{"d_model": 448, "norm_place": "pre", "norm_eps": 1e-05, "bias": "all", "init_std_qkv": 0.0208, "lr_head": 0.00641, "grad_clip": 2.0, "decay_shape": "sqrt"}
MLP neurons of a small language model. Each row is named by its layer, matrix (up: input weights) and neuron, and shows model dimensions 96-351. Each number is 128 + 32 x the weight over its row's rms, rounded and kept within 0 to 255. Numbers have three digits each.
After each neuron's rows, "fires after" lists the tokens most often just before its 100 highest values on Wikipedia text that the model never trained on.

L3.up1511:139069145144194085088165162118100156105107200165116117099107149116129169198129172179108107132090117103168102174142110164159128142090104179109131105174218146116096155122115159127151128166126145146138099132109091115118176162126124115111103101138159090106128136122095094100133115121148082127147062112108180171157115142145115170101083116136169108099112102104107076119108104117187097146082074040095132120130128113130155128126111103123156099123133114149131136181141083129114144152146176088094115132129120123146149121175090113225182125164129100173150082139116120055101130158132119090075147159148074080200098067157138087102111108118132133136155173140152121140136185152079047112122077160107147169168116110109102154170118109181122142097106144090108111126151154112104130117144069
fires after: " |", ".", ")"

L3.up715:106124198104157140115201185055133103113102157110085137112093157121129150193162121072084108120139164061157108162115104167092154168137133153102118161133159155078156126116117123137115133122153060088090116197176149143144052094160103089079163098068132143127093116096085117113127169135142144060146166139129133110148122135192135132163213137146111108118104083096164101163189144161097172113139174138101100097126171102185139138121192128171121190103116130125136168100159154135093106150160169130100179125167172072147107095129104091135132093170091068083093122097095141156123083112124171096155119155126102092085107127145153160101145143158142140097142094119117108092090119071164117120171165090178104167149090122167174119089061126098160099124130144165138165091105133126068185139147154
fires after: "\n", ",", "=="

L3.up1518:086133069152151101131151166173121113098090195111102144096133111140148095099106097130124090214116107136151104143116150227163152156112153074077179108074155171155140153118170145142060054103127161124119091142118156171101076123138095127049058119118121145088130097143110151136108067140143167142136133123144192109124134073072080072132071089107140131123126113173101143118148079124148132094119089103150085145095134181127185174146128131091081121153161159165178108138133106132091121137093061127105167116171137118101096106102160161151145147133114094203108143145135128092111140139160086090169099150120080143142182101110166167112215153120095111151121123123191129099187142055123161160158163178129118094085144135146123091126136168164092129149131169074109094143144123072167106123129113
fires after: " the", "5", "0", "3"

L3.up1155:146141106132165132087139159115121156098162137111080112095103131177114133136114100107161099176136140122144137134151156160148120164057156093158134113134179071184175072138132129176058148144103089218074185099142099135133137145139133133097120154110104115091063120149071141094075170150195155133132152165115167141137156113083151087104105122110106155092060103137101124200154160098178201178088188147139183109124155181146150158105167120089119137114122144125113085090152179151074103130127066153105056104152120135072086151113187128105111185078108093143055119144110113107137165127134127110103153134123116109174095106093145077169136121089115136158092115139125077110114090115146182200144126178117079137105079096112164131108108147149069187171124120173156072154111120136107180193145129
fires after: " the", "The", " The"

L3.up38:123155154081153130097139177135096097089095047143170072138147123133058176129106148132175148145055144122100158141105099123137129205080074143117091153121147163183139116134060148108130115129205135155091156172217077144118120168115159154111114173068157125161187126119119127062057110133163162110146099108072134168129148122082094149129095117118153057061095086151122127093167170089113137124102075109126126176156129117180099104108115170095163169107147106132107100136114127141155191124112132097149069086134168117082157171062161161140108155124150106151129167174150129114104152174154088125119134145108094174149173118088130130124144077123155147142147161129136167156110173091112177142149161115135084136082098159215165057166119131176099199129107134101129134122143135158125086124078119
fires after: "9", "1", "8", "0", "–", " the"

L3.up509:146080155138117119146128077117133162153135066105106112129025163116133136099159190079153155130145150100100160104100145194124144046130179139143138114143080109153154128102121155153066191092099133152105194164132073177154159175112152116147126217165139166108035081122131070104107194126122122128116107137155153141101151092121104092144082110130166140170150142143104088087159098158106097138141158109130147114111076086147156121102104107140126127116132163152101092159154122095085080083150111131101096128145134182104096155126141180123155117141152137156087089161053097153191139112129094190105199085169133125136069146162110096133113105110139143134103061135098159132124120116135126164084101129142102097152177137133108124100139140134111148113113142125114161075132157118115077099102152
fires after: "5", "1", "4", "2", "9", "8"

L3.up60:134110096111135140135128187132101114053173215114107124094113096201127094108112135081166105112087129149126130120047159183150205086046180140184162102064167108127145137151181089212172053149107091163096165118141137107130097092087140125136145098120120148104088108183090168124177087160139194089132137091131169108090081112114100137098102031100105111122162121125147152153190078090114106091148104097074052098152143138129109194148149104096105126105075104084128163124201118104101125115150108186147169120158185128144108113103124126124185130079181181163095160135139133170115159130117099144181154098100125162184150126043145153100137127116122140195164148128127115162166120081153147203147131148139115071120105142177128145155146115141134123151137126106133141105158110081098124149102148
fires after: " the", " The", " first"

L15.up1292:065122146128142141157081095142110210130171080141112158138096128144111195092131090122143100177113106110098137089153140144131157132152048173117129096143084120097161209101133141119147133108160143103095127094103075092119151128082078075166092126164147034115134143128102131120122191156076133130089125133094122147156041123196154148161106155099190155120043110122121112119151116104119140096139111129176188151204110178159193118127085110138113097096110112151110079104149139118145106088106087114149170156076160101106132131138133082156161153108107103106125102164112139112120106117155138143153160071196111121121118097096072209091147136136107128165133107107108144107144147106192098079079092205162114111098136127188105165135094130148127139172112110041145119172112112156117132063119112
fires after: " ", "1", "2", "0", "%"

L3.up711:145106164112143129125167109156147146086125150149095080084135085139147088106138129090145137165123153103120126162137049157155148137104160176125114119157131104173107135097148130152152028150092105182155156104140120205153137136164164148138139115101113156096089130112063107111124123223224149131133128134120163121094120056145114126072071077078138149175142102084132133152176160111123117164113094136136112166134116145126117148155134092118140145115142075130166113144219166116146166105101119145133142110110108163144121159129127135112095157109134134134110137128147097168152167147130142133165110161155088190183113133147115099105108067187075175201135138122123141165167107054204110103140067127121139135114127133134096121139092122170082101133159122130121127136140170145143119128078117
fires after: " the", " a", "The", " The"

L4.up1637:046105144060143163064103147141096094152106070128122177138121074095132074080163156147117177073196181120160119143054112167134137130132125137100101071156154174175139130089110142094135107087162131085136155161118141169110113161108080038175085152136205113105090136198134120109173106143122097103164140161063149071192112124157164147075138161149132136101088081147144097131177097160119092209168123146168090134094139166110062125129160102097154098156092113025124110182167149079124129098126140150171087134142197166123157131140124140121154126105164187107102147153107148179185156108173152181160113117121112113121140084134178088117100121150063186155110108165214128144109131129130113113096144125149107147073128177092121159104102091134123191139162151119139168104110101145124100096094117
fires after: "6", "0", "5", "1", "4"

L3.up1747:153121163156193088104169158132113163109142213142100094116101163102099171134131164178104124157109072103135140166118151123169112193128141195093129096147199102122104141118082176135114120159188145127133065135154064112107128156107203128093140101132143143117129179083097120147146113096142100151166055106143141194152175143124099121116081083099183093126134091104079077127053118138230126135113031087115105107105137113136196111125142106134163085104125135188147188167129147114133165180122152095101125101120112125169120113125168078210193151165168106132156121149115113088098136163141093136080132151160087082148096116147138133069106113125140129127169142144154156129123166142069085103172082141139095144156097097128085137132120130192110135126144149137119103099157162127112139138143078
fires after: " |", ".", ")"

L3.up177:178112118123171104157197113135117177142113160117107162086129144093070099146112161177120157115124161113129128178164106124178131165135102197167145143135147092111121155130096142133133163152128152158139106131135156135103099112137154182160152168138160156150131085070151098111213107068182142153103108142142105169188148146150141181160138112152150115148139124166109109124127133121179138120156067151106148124131106076111139112070122092191205114103105158138101092124170087150115106123105128080061110173137157154155136147220132145144120200159080122148164104147136100127153103133216106138067119115145109081154175109124093067175138108104153087152127118125156175111133199152095141094104101064113136108124121140129076139125135094160158183133109184147203131143154143085112178178096084
fires after: ".", " |", ").", ")"

L3.up573:077118118123114115127141140167126161154136114133166207146076100146139115080102180128183129103152151147175120151132165150145156075134121134151108126062128178173119126124086111108158105142223084169135120128125172132131112049166124121128113143101063145141130119137134130141145060130141143114111108188098160144136108138136104094105089143175094138115134104099119161152180177100153108147062133111119167158148106124140143130135132137162090138129086145105128138143116091105141125174175089158049180146176142171065072139108103095179094150145148148156115145104155119191141099165165131192196093080095137136151144126148175117090179090155122118196166121148109206118107100119119089131176135156108145073095121129155135163134134138166158179126164115101195086113124104086100126126109157
fires after: "\n", " the", " The", "1", "6", " B"

L3.up1242:010123069136195101077118200129163146141137101157090097137114123068135082096106135085142180077124114140123147177107159134115208185119142089087118087098109153114123154124135165180129085124117109145151100145134175161063110138107138109138100159112138154126113084102138159127093135149108115112134099134126200108111145127092114162152105079103112120119147110116109100070131120129086164186126134165100111120083105152133154162194151193115069136128088090134137161092157163100112121111085132130172131087097088130069120128120118081103128152144111141162129208137133108076141121137168124118138060083131047075145084073175183174141132163153119151122084174146122112140120155116130148192152156138066130179151059058182090121103162099148117110131112051093145085097126105151115157139168096
fires after: "0"

L4.up1439:121132143188195164120177146071149108148129084168114130131148097140128098141168128156099117148069148142116192190117186126098166096101155091119146052145135107123099111156123135136148096177126100127109124123143160101132126120171035178106087081075118116096119168189145111141160133090120196137184096152114180126099131126132124126069152132117151149118100134095110167123090215103128137107120175175162138084117136081145153165161146122110166153134111138096181172130145122145136117104049109086098143122122147176138164079113088209188124183135117170159138144147214106097150124108174151107164153106096168124139130123078113088101123167146165082117145142129091156074130077098136114129146159161106139130133059067123146177092089154116131101166155131110099124116191122118095114058084138
fires after: "|", "-", " (", " |", "P", "\n"

L4.up1244:073135145177127076178127125115098080070160184082109105121124144131116128108095113115155129157042147166131144161139136192116130155111113176142147093160168163166094087119166130142100069105113132167118177139135139146160096131171137116136149137141119196131131146166097114122169068129149200161115125099115085145113146043116131122166071058142126082097167031131061103163136139126164099112150150116055089106144150165167165139142131178146099146104131073111139105091168109111113143152195163160118137120161126106136095111085141106162119141121147124144119097135173158129177197131132078112140136097127141201119123096118117202153125174106100075149148102150142135151175114053122178163142193135110123141132128149107077068142122179137125089202166129062091103061140156114146102197066140
fires after: " the", "1", " (", "-", "9", "7"

L3.up1340:192148107161155093132159125188165125104185106107120167088153100131198117138109117063152183095152121101124130148075165216145166116119048110156135188087127115150140123135146158084143129123148107074135150102118088101174142135111108134139108037141164091167074076091110172081134125153147133120170133084121153168121079109186126143189171112109141140162164136114169105160136087179131122166099093107148175136101138181201106154150139190119101175163117088096161186061120106103126134155162203114167130088123123162071139072137131120181139129127153150123119116175134168150116113109152131131107129073106162084111072088089138106128117033109134169171104103159104098116133128167188130249141115148141099034089137166171138091155118150140130142150159148101099185122165160128103129100148179
fires after: "\n", " "

L3.up1327:095166036063101125136109108124143142176117088168082104138113109164103143130107112086118151070111140172080097193121165119098142174127097123166159111133080109121093144081108181099167058116131163160105165166162137121137113088191131180147081121086103154216147089138143141104135117151135160161081112082113160072155162166155105133169221073096135081167122086130148119096096179115128140151085121136140162150143102118103114114079188150150115176130135166122092155124170130183124166132082088193144135100059073149060084163126105096082066097134165140168158147123188102116100159152149132126134101120094174108077109177142155135074119121156129143128151157154177151119133142108138131156143203115121184131153099100163188067152148101123106137106122125135160074112178113139159116177156058
fires after: "1", "0", "2"

L3.up1213:128065089161164123104126117065109160135102056129086196077132090178078146135145170155149133124144131073089124155059167146125175109115153128148125126116132150135124104058134098081120089121129092136120168149146115127135108135126127128113149113095113154069099112177053118109144105113122131163131082147147133136137130131173083154175073178177156129160104124116160130130119102186120107184131140119082156122174130047151097190168155157165084142094112099107100118137125136092124107119137162105154103114156136172109148137115100137184126135106166084092198105158123101134156135146130117131171025143111106115108161107168134061073150121159152099173153140115130109098171115139090150104150201148105129114158061115171110193087117142111189186074146115087145150143093125117078110172073153
fires after: "\n", "2", "1"

L4.up1088:074116145138132186148129145168068102096128208141132171134160049095128120162140117131099182052104180149058164154077097130085146126122171116144102113137133176156086098147129120100094137169114115076077158159194124117100147029077152161157136128112122068090126159152138139110104131128146114063083097155139165148079118175155137139123115086150168175159173142190157131147131122147063162095157187130140156140158184098095156156124138134113114106045178167126150124157132104131162147147117099220085169104142088146140156137116127080082007184155087127138071147196138131178116132109147148128110138171178075107117185116109183137160168151123130136131131091136172147132139117112129110169100129146109188146151134107109105187113116124131103173176165103103136138158094133183135127116145154
fires after: " No", " U", "1", "S", " Vol", " Jr"

L3.up596:093137085169140106094121118148133141057150158122093130137131195128116180156141147129175104121114124141182120117096159191161102151105143172153149125029164189188157133133078154118113118137117115179126147124165185215095110111170086070121102163086176156115114108132118099070145116145121156092182102219090166126127112096171128145107184140187133153111123110099066157181136111120130142144143135130126117106118077178105155129179093129117137095125070179107188152188171120132113184112151083143136149098186120145153131172134100120150123221113128100167111148211121139118160107111140126096088132053115076106143123149088127130124150116132126139164183151114161087103114127137155104107185160127153112103169092129173137129136138154129140125158127186104134099100135120138098083184114118
fires after: "\n", "==", " the", "The"

L3.up364:135096175129168126082084164145113119089090082112117125131102131102119121165141120137165125092136102092142129157036139115159061125160165110103109102119099104086167160129219173104099205088159135098090144149141119063166102166115109125111155121169162129093143123127114115133109101128081054104165127125096138145139098121088097095142096165082122132152092067118129191144169114096129091168127140085069104171122131101138127127153134120147111169128077162078115141113089097132140152146136082116184173180255156146109204130130108147155128130122146151082079080186158086164176039099158095193126195113167194113142156089112117131063100152178134115157067118146175139120106106156149136161151125119117120090154077142122171163113114127145180116168109094175176170166125149130137179082110139
fires after: ",", "2", "1", "3", "7", "4"

L3.up499:185128158108125101122092177076110159145142095144118094150110164189169076150099128121151131166143089137130144138112044106130120149170166122141154106126161124159147138106124075136119137137055147159189154172131116134110114186119142074125147109106119161150148111161054084156109036086112134087119146134141094092095116170170147164134091134118112067160137126133105150151095120158168087122157077147095122115095094130152123134058140108071179123147117145149158150140122163167096167078141159172102192116140049167174154140161076157117140119175166109103125151137131141142133119100129108181130173090070130098130102093095118124119093154108168121125102131111181169118112138117045103130158104103164150142177040112181118192097148077151173198111132131155148152136102107159067143131098096
fires after: ",", "0", "2", "5", "3"

L3.up383:067119085146100162115112120156111108106132147116154134180111138115134135087126130167132116078172135119142094142076125198129081149120093152131090128127113163146177122076095123092105118117091145129125110092145131083120154132078075151166063104134113135138120126138151142156145123137108148113096087172137163129221136115096099123150134180108114082133123060061109087183157147196178121143103140160155154115049133105121046158151165119163170171112161160198115094115130102079111123120121110180127123097144176127121146112145089174158145112154111118106089116173151129163152117107150139181089190124144091105155098134114164122151156176104177069120047096189151128146108139150178079135158120146105113120113087135138168153098153129118118165195119141145141145136063134165154129084145189
fires after: "1", "6", "\n"

L15.up204:110128172097122143110136140041100167107175126156126113187128098206066106165207123132122119165084121140131138181110136128109153064168074132118205097095142141139137116129125126170105145155092080083157163095154128165152148133115101146156133151133060120118160124171097105120129108113160139125142128087158124028146134131174147190139154164129120100153062118087119131171094147166149158155115096092115092097170152075129172114112116114152119143134059125148151121139131092154100160152063123201024140157113150136114140108123100106143138102082103122107111106159152162143188160112130143151124150167101127107126102121135120101186116082122154132151091106141138144167162189128157156173092069164130127103107087170127158141115119142147112083145211113139168129109146132132047126140136126
fires after: ".", " ", "0", "1", "2"

L4.up666:086113093100161160177128180135109144079157139099126101134091224131138159161071169143119175233096080170090112165115116142132131149098143102143167113065137081161133147083134143155038078111115087160095098167133109159114097133126099117140082123162123147128099144131109168182113100143155155136142096175168166182132117131124053156140117155128131109125058141104185100216117115169090143177093135166130126130179145152104133191068141120109117122148125121121038154189089094177135153146145120160102159212125113112103136195133116100155207078103167158137099112151126096112149139094153085118110101048151122092128124104124114144061234094140143164132130094131135114130117131086169085170174142131161058133120114156121139158129131098186150183171165196081081087166119147129143133199090151
fires after: ".", "==", "1", " Grand", "The", " the"

L3.up1305:084097106151146152087133124153089105194129133149165171065165110116122111095100165100148191110131137135110075135088106117146110147098121135157109161066134084108116118126121111097144123145129094096133110128135089112084093038104089154147127174175169114152156081150109106079199059172164143126143054152149174142106090094177150166129106166084114148124191113109118136194137115132132146167093179091154146162118151143225044107155103120128109116111141140116173171128135126103117149208132157162133123049143135145114110157106152137144087183138107118104106102107095083178123130167098136142125130153124089126148116131079174123122128150103149167138136142099080096112121111080120170144173107097132141093139170098157179117101095070143154108114133156158077037148088157160121161205137132
fires after: "S", " U", ","

L15.up652:183133133122098058125132135131107115160129156110137075146126146224120141153146150116132184156064127089203110139104112155096162127173128101137182130182126079126160153124122144093148097140127079099188146141145105038068103087109152102068162158237176141077139128148103115110055089148123144158102141146099169119118161119177148132151102161129175105134092185147191103131155095101090138182063146099115163117087178125148151134087119124110176139141126099153163163162060040155114109103150079139141171110096142144087164139118120104167165065119132192131119080108162135088101132159171189166152174142165151128120178105106092164131168126107127145148106137174113122092191120104132134204170144096116110072124141203089169080107110146130111100118133125117176120150115128159120083126122116
fires after: " ", "2", ".", ",", "3", "1"

L3.up265:091111171126149134137096148106140152110076121093132143081110126191109148134120101171066170157078084130075179123116111201157172137198154118135161131055115165126096147141101163100137082152136113093149128100138125116074126153124152119174103139131105102152090169141094176115173163196119194129078124121130139151072126128119155098080130131138120139180090161139090110134157133128088162141083123130123137095131096083153163159181159166133103132148148090101074103131141052130134132133207174145095122159137175112122039173103132126093088110135147150176090126149114146150134100142144119130103126096123126139138190119219225174170159128083132096098119130110134136154139162121154144190176107123113193094161101164167128159105056124142106165130129128072090144147062063192087143135133130
fires after: " ", "1", "3", "2"

L3.up921:146113194162130089095212158166141175121119178124106132115133154134131149111128111123083075164115149119109163098117118080156154102190115179130138100169092185065109101133150150151174120150105140113113113143140166167096172087094081155144115134022172154141155137162127144112128187106154130141188116190130150107124110119123152076145134148095133181131095148128126137099127207136135134152083126140176131114091137047086146144114089159134109177137097103148170132146110097101046101132105191111148113126106082184086128090100176141096123148155098088138146081086093163157139098131112159149095155119097160111134157082098144165073182128093156130191081121117120099108112185107144125066104145137133151149129125144192146157178029149130135150075166089154158161101081121127125182089138146
fires after: "7", "3", "6", "4", ",", "8"

L3.up281:135120176123135086082088131192082137075105082099091128163090122133138097118140160176156099090147107048103152146100140150123112138131128105115114091121065130155149149093113131099111134080105129098151183091132102087180123155108088098172122131220155130139121116122113113210122082101117084104171090123122110093145113142051073102153100222113099151124127100107116090166140085117100108126180172104081047163078102066125132147167163091105094151081089180054146131141148093134160075111129146148170144176201172149092136147150093163132105152154125170082076049100136093167162085094150143190130145070178128159145170121133098101079136145155143119153122114129141194124113141173110145113127132150141138122137107095129139142127104113127147144196096150162177177131146159126135157041124140
fires after: "4", "9", "5", "1", "6"

L15.up963:204153136108069131134078085141102127184157114134173154167095108144099170151132138152110159134107132127117072082131155133121150132119162143104142150159081105123093150149109086151105160109139101105165064131098085140067148195117160124147136151143165121093105151165133124157114120114100161214138167098154142123143123098101151140095143127100141172149128190089105093142130091125103178161139091100062150131189177143160121138140129083038113108166121144127103091113164084166160093080130079115159074123130110119103189150137126085127108160121129146115088070178094101186148130149107081130174171072169188078188154135163126137153213118168102054127138140137128126084132097115148116146133072149162097129125180099106161172114087079076161172111086107135170147168148134159099136049093109
fires after: " ", "5", "3", "2", "4", "0"

L3.up859:068106130113172165168099098125129164168111137093188162182117081115127113120144145165177137150164122101138080216165130122155122162110150109153077148141099184152126167077122130154156136122146089102105086119109144100112129121135090154095143174180124213145130110093140053127128099118134147140128126149113058152166073139146147137104050122113189088125144104138205050070150140126162122157115071151148145086141134116130076133121123056139133223097109130134159184135121165119143091140138127065091098152152168160085132147189150127141120151203163162155152136164135171117087140130093085108124101177060172086177154107129093130103133124121124103059096133108107143120120156138115147083120140134150130109112107130155137204129135151178081104189159110131089169125117149082176141124108121
fires after: "9", "0", "1", "8"

L3.up1456:063077145165110118141127120134107133128130131094114167137167183110118119105133149146170141155128117178133116114123088133143121132179094182124096201183180156155127171079121082094131117104087122114083132104109141085093128127121120168182158202109156198127086139096170105122097113141164139103105154171133115159123053133145154157115158181114176172109168165065134133121087126150097122109171129122198202123134159177133129125141091130132107162142115110088104120043147117085182128152156150202147138117149141143092119144153143111128045162113115075131147173076079124195102093127121109175112155127126132139116155072133163109127159127168200093072078083190184118132160109134082202167158111103091072121142127131130132118117114096098090140115123144125125154163152148149132110118122170
fires after: "S", " U", " and", "A", "D"

L4.up1341:085096168158146111101106109123098145125128168115163185099131077111089101086170138172136136091127143143155138155066137162152110157076140116147190090109115120185111101120106124099107124117102111111189120175160075100180128170102098067187196139146113129117120132141142146168128126151071113148156135179145159128130119106135163178091138052121114104097152074132087131172139115138128103134152168093068075149071166138173090169099172140099034122168168150066138112144161148163134117123151154144136161078198142075143142200153077176153173128152102138138073072153147148152180086119167070157159101137178063130180114089124100078153151160169117159219128100197157156148164160161132168165159119203164104182105071153097130167159111114171108189131174146130111129099159131128147140079132160
fires after: "0", "1", "5", ",", "6"

L4.up696:108121175144154115109107107075129166132119160156134158142108107163128164153184141106097118129115160146075128192086120106144121115152121145110134157155160136137169129207192123090134176123144082141091123159155156121114138151163081152055144153063123189110150129180128159127212167115162123156156102132121140148103122151155140126093167194135158139172142122151140119133106124140110150104152152125158157119168162103109118169090100106120155158149128120072113146145171195104175139142053116175115111143213096151174163085070125178101044093167119087126081152127116145166116131152127120141139122127169115108134129123101146180150145114136153112108153137176078140167123089164088144151135141180168110113150090126061141187116091098115199104203151136103130116102164113141060106170123119
fires after: ",", " (", ".", "\n"

L4.up389:134162073103100132140119085144163145061129152151124154103150057104086186069127171160159133114151129128117105111113150110145147119102144139148156136103054142121150136122129121126073171096170160127081054128145148087108125115121171119119132126115121133092124140188114162168170105121147124192150093119147140117116169111112086116135091154145149071138141085113144113107151117187086167138141177090097129088149098133122097141127100037116086150142160092118076171094118183028092084119060114094119081116119117159134137140143092168120130169136171139107157136147176123152160092108121144119155104130132127108146064119061146107118138173185099092123135159081150125109133142053150144136153114137108128124130118185168130157077159136142165129149161192082112107125147161123111140119082114
fires after: "1", " ", " |", " (", "\n"

L4.up162:150162114067115121132099152159086120158152117145118115116112164123167147160096135117067154120106117146080120114067149188144106088122136132119134150083132129132112135150123097159159137111150134137131120174194088148118144131122054088180113124141192108195141135109184165035208137072104154140058146144118155126179120115145093151146238114105121052122085087127158167137132197142160116086102121090181104101114161081163095137106109143100133085107159112113082180122122133195114182151114179188145094105194141156105086105106124137182053106111167151135083103044158078182169161113173152125115107146095095127112123166101156150103114141136146171132087153121142109091088173120164170119160094097095134106060131162122122060164183116118171087121185046130123091123137088141083155164130096
fires after: "0", "9"

L3.up1038:115128140117159119113098112094094104143127134051102152121095060125114122108106148109092153133115130150114167167154121149140176142096086080154141136109111143148164136125128198120153154151139080082121152146097134163177127057139067096098150107166126096075068066192156170053175196139169106119086097121154137140060071085101173088130110110129167165132091148155117090105136122131056149145139174131127139111066120146209125133097170124138126083137095036077107184082152134193129127158158187142161107120112144210111175140119132180099087107130115093125128128178135123126160108119112163118183097111147153130144191103121102161184167114103142146148110149098098123087124148144099162188126148125151092129112101121121118160053066119174100166121191176077091160164094064148143083051059165
fires after: "\n", "0", " ", "2"

L3.up1695:083079156120141087062127133135070106045151142105127143146147117184152161136130131121183153152121130140134090137105157156143103213118112161127120121137084154169102144095096132112083159121110127128165147163115130128143047134094155100111172126105146167184136152164057091102152139109056123119136137141145147054107117135135109124099087148112190131094095074169120118145103133159113113145146126107073165235095104083144108140112159110102106185168130104131113139118128139188103104097139161097124170047084152154081052123115086113134123154119150110084130143070090127178115165086135128124161105111103069119164117130146102097150149103113138155195132119067172137078113101166151116079136125159077079151070110115129095113124098147089138165171143097073043128157118145100094158186078107
fires after: "\n", "-", " Time", " |", "1", "|"

L15.up885:134055209123121186149083111147092154151130117188111150105134137150135182145186160166128100119134157159124160175080102127147109126194122149110093158155141141132157114144157223057168120131122164142096155150190143126105131161155141175131134158147103130134065132143148112123122091155118109107102117125154163132088080201153103147152094115079164091085124144130156163088117152091129119082151112109221120113155161144085127178097092112073164175079098106129120126133111152139139134139124161093124153130150174108127092151133128070159068103145129169099118074190149107104128053160118087095103076072130153129205161118106122175151128160170118098092143148124147097156125166163125081120154190100125077081120146142145137085117140140188138130130110153112188215150129110100137104032116096
fires after: "2", "1", "0", "–", " ", "8"

L3.up1178:158154177146172141114113169135132113126071082187163134138201157168152214101143120107126093155097155075143135116110142155096113120156130151105137173197147153089109155094147143131114146097150088180152129144139095143070114135142100083098149084134106144129070108142167098140091102120140117135133144098161165088125102134121166136131157150096085134075117135134149135137113180128098133182089121128174156139079184053173098088120099153136158077194112062141185131156185169118095146137150115165116136093130129095115157137176168135103117111093147135109119133115123129099121210091112141179197155108131130130125090177105134173133105164138156075117129103208198132101193127130137161142149127127183118189094081143131166138105140082090179122115112166129159135139127089114098140116128111
fires after: "\n"

L3.up1779:133111125054106098077179100096168193072130140076071129119107162166162105147165144114165171077109145094162141121071075136158159114182142165114133088064115132108120079084138100130132192122117130148136140135094091162097139194118075111114152092117147071158127143135097119110111111167108162075153172137130136123120140136162134131130155165116127152088118134168154122102142095106068154139090100129118138112077127154152126141102119149073123167138049122096177192144140137086116143138143175131216142047176150131124163084147132134128117136137170156074058178090112091206189119135062134135137142121073122142140101122120080135077143130128179133157100149114185067093112148109130142131129109116116135168130144107123180216105104104112098129089194145096134107101085181149118126124146140
fires after: "\n", "3", "2", ",", "1", "4"

L3.up1469:131161100114170128104167161124133173076174164155093180110151115158150167095094158125097122168096104141110146159177178142150137128169073164134077143108164124142090091132129139129133125182137160149138164119127117165133185126206094097142120098179137186141136089117107115146169227070140185132147138158112112160165150139140128158138138088161163129148117074148093081136098155132167100146123117095121128117111097092163174086185121093223162064155077179160120160137117123123134098128153141172072111126104110088165116103151141119187120139158096094199185157111094108076092114155164157145095150119125105099097131134159059128162152117083116103139076136148171130148152148103129127078121136169126129172158109063136079139120096105174087215159153154121156114193130150081085130172099116
fires after: " |", ".", ")", ")."

L4.up1698:113125129185147119121115204193050139120077180152118201161126112220130125057157144133124157152090132088064123175076112175150139090123105160119135173107156123153104126124157175198148129164137121149159127185173158146094152132150137110105159143157145114094118118149153119103107047177157158126151121068151141101146195117152182185129062108201109092128147127094161147127145092119101122089088133098090094066168099208085109130140178137075114114093113094070119088109144156073126144134082114131052157162172149133081137130100122134111139112063156116106102097129119114158131174097106094127165138154075140198145163130085141161138125120183140171134140156135130158145146119120117118133093138082166031136104069087107059119125131089147137103136142215112098095092131170131177093110107052
fires after: " the", "The", " The", " \"", "-", "{"

L3.up1162:160101075109130116096139067164169135079155086139080127108117156118120118096102146144045132157145041155057157128121139153134179144151137126124119132133055122124081123070108090160080089129116190109097170112152138104123092137148112143171114082090138177118176133109139177131089124124140103191090126114126169069106138157118050059147147183212135189133111086168143098142148050107169126096092088115119123073142144115128091125213152190154133119140136142118115119078139158106102109155085162094153153107122115210125106084143124130122162137097137110100185120185118076153108117087189137203111142097203091154060125117162111113089128158140093100145175105098153146090139136132170112134163107127147112164166135144151140145133089161125127178143122154080118160110161135083110115135134140
fires after: "2", " ", "E", "7", "4", "-"

L3.up264:151145132156111135065084149192069168135164163092121192142084147150083130133135146157147106113182149162140151143107164126127109155076102106132128076147177142107099130067130167109072171123110090094110201115135090130116056162143116108126152187153080131061105105136144123115094108097156132149098152117094094104169080155124114164181136116120134154132153083180132107135135135097141087140192138087136199244085136119128117148132130094113102201076077125062151104096160152124151118169115147131158153142156127189112140042141052126168156162160130173064138074154093092178128104090151133130139133045148141131169153164181109111160164134184128114140090153097179170147092117137106116151133131097188136110106104143139082211131103144141158114154160126181118115125177155154129130070124094
fires after: ",", "2", "0", "1", "6", "7"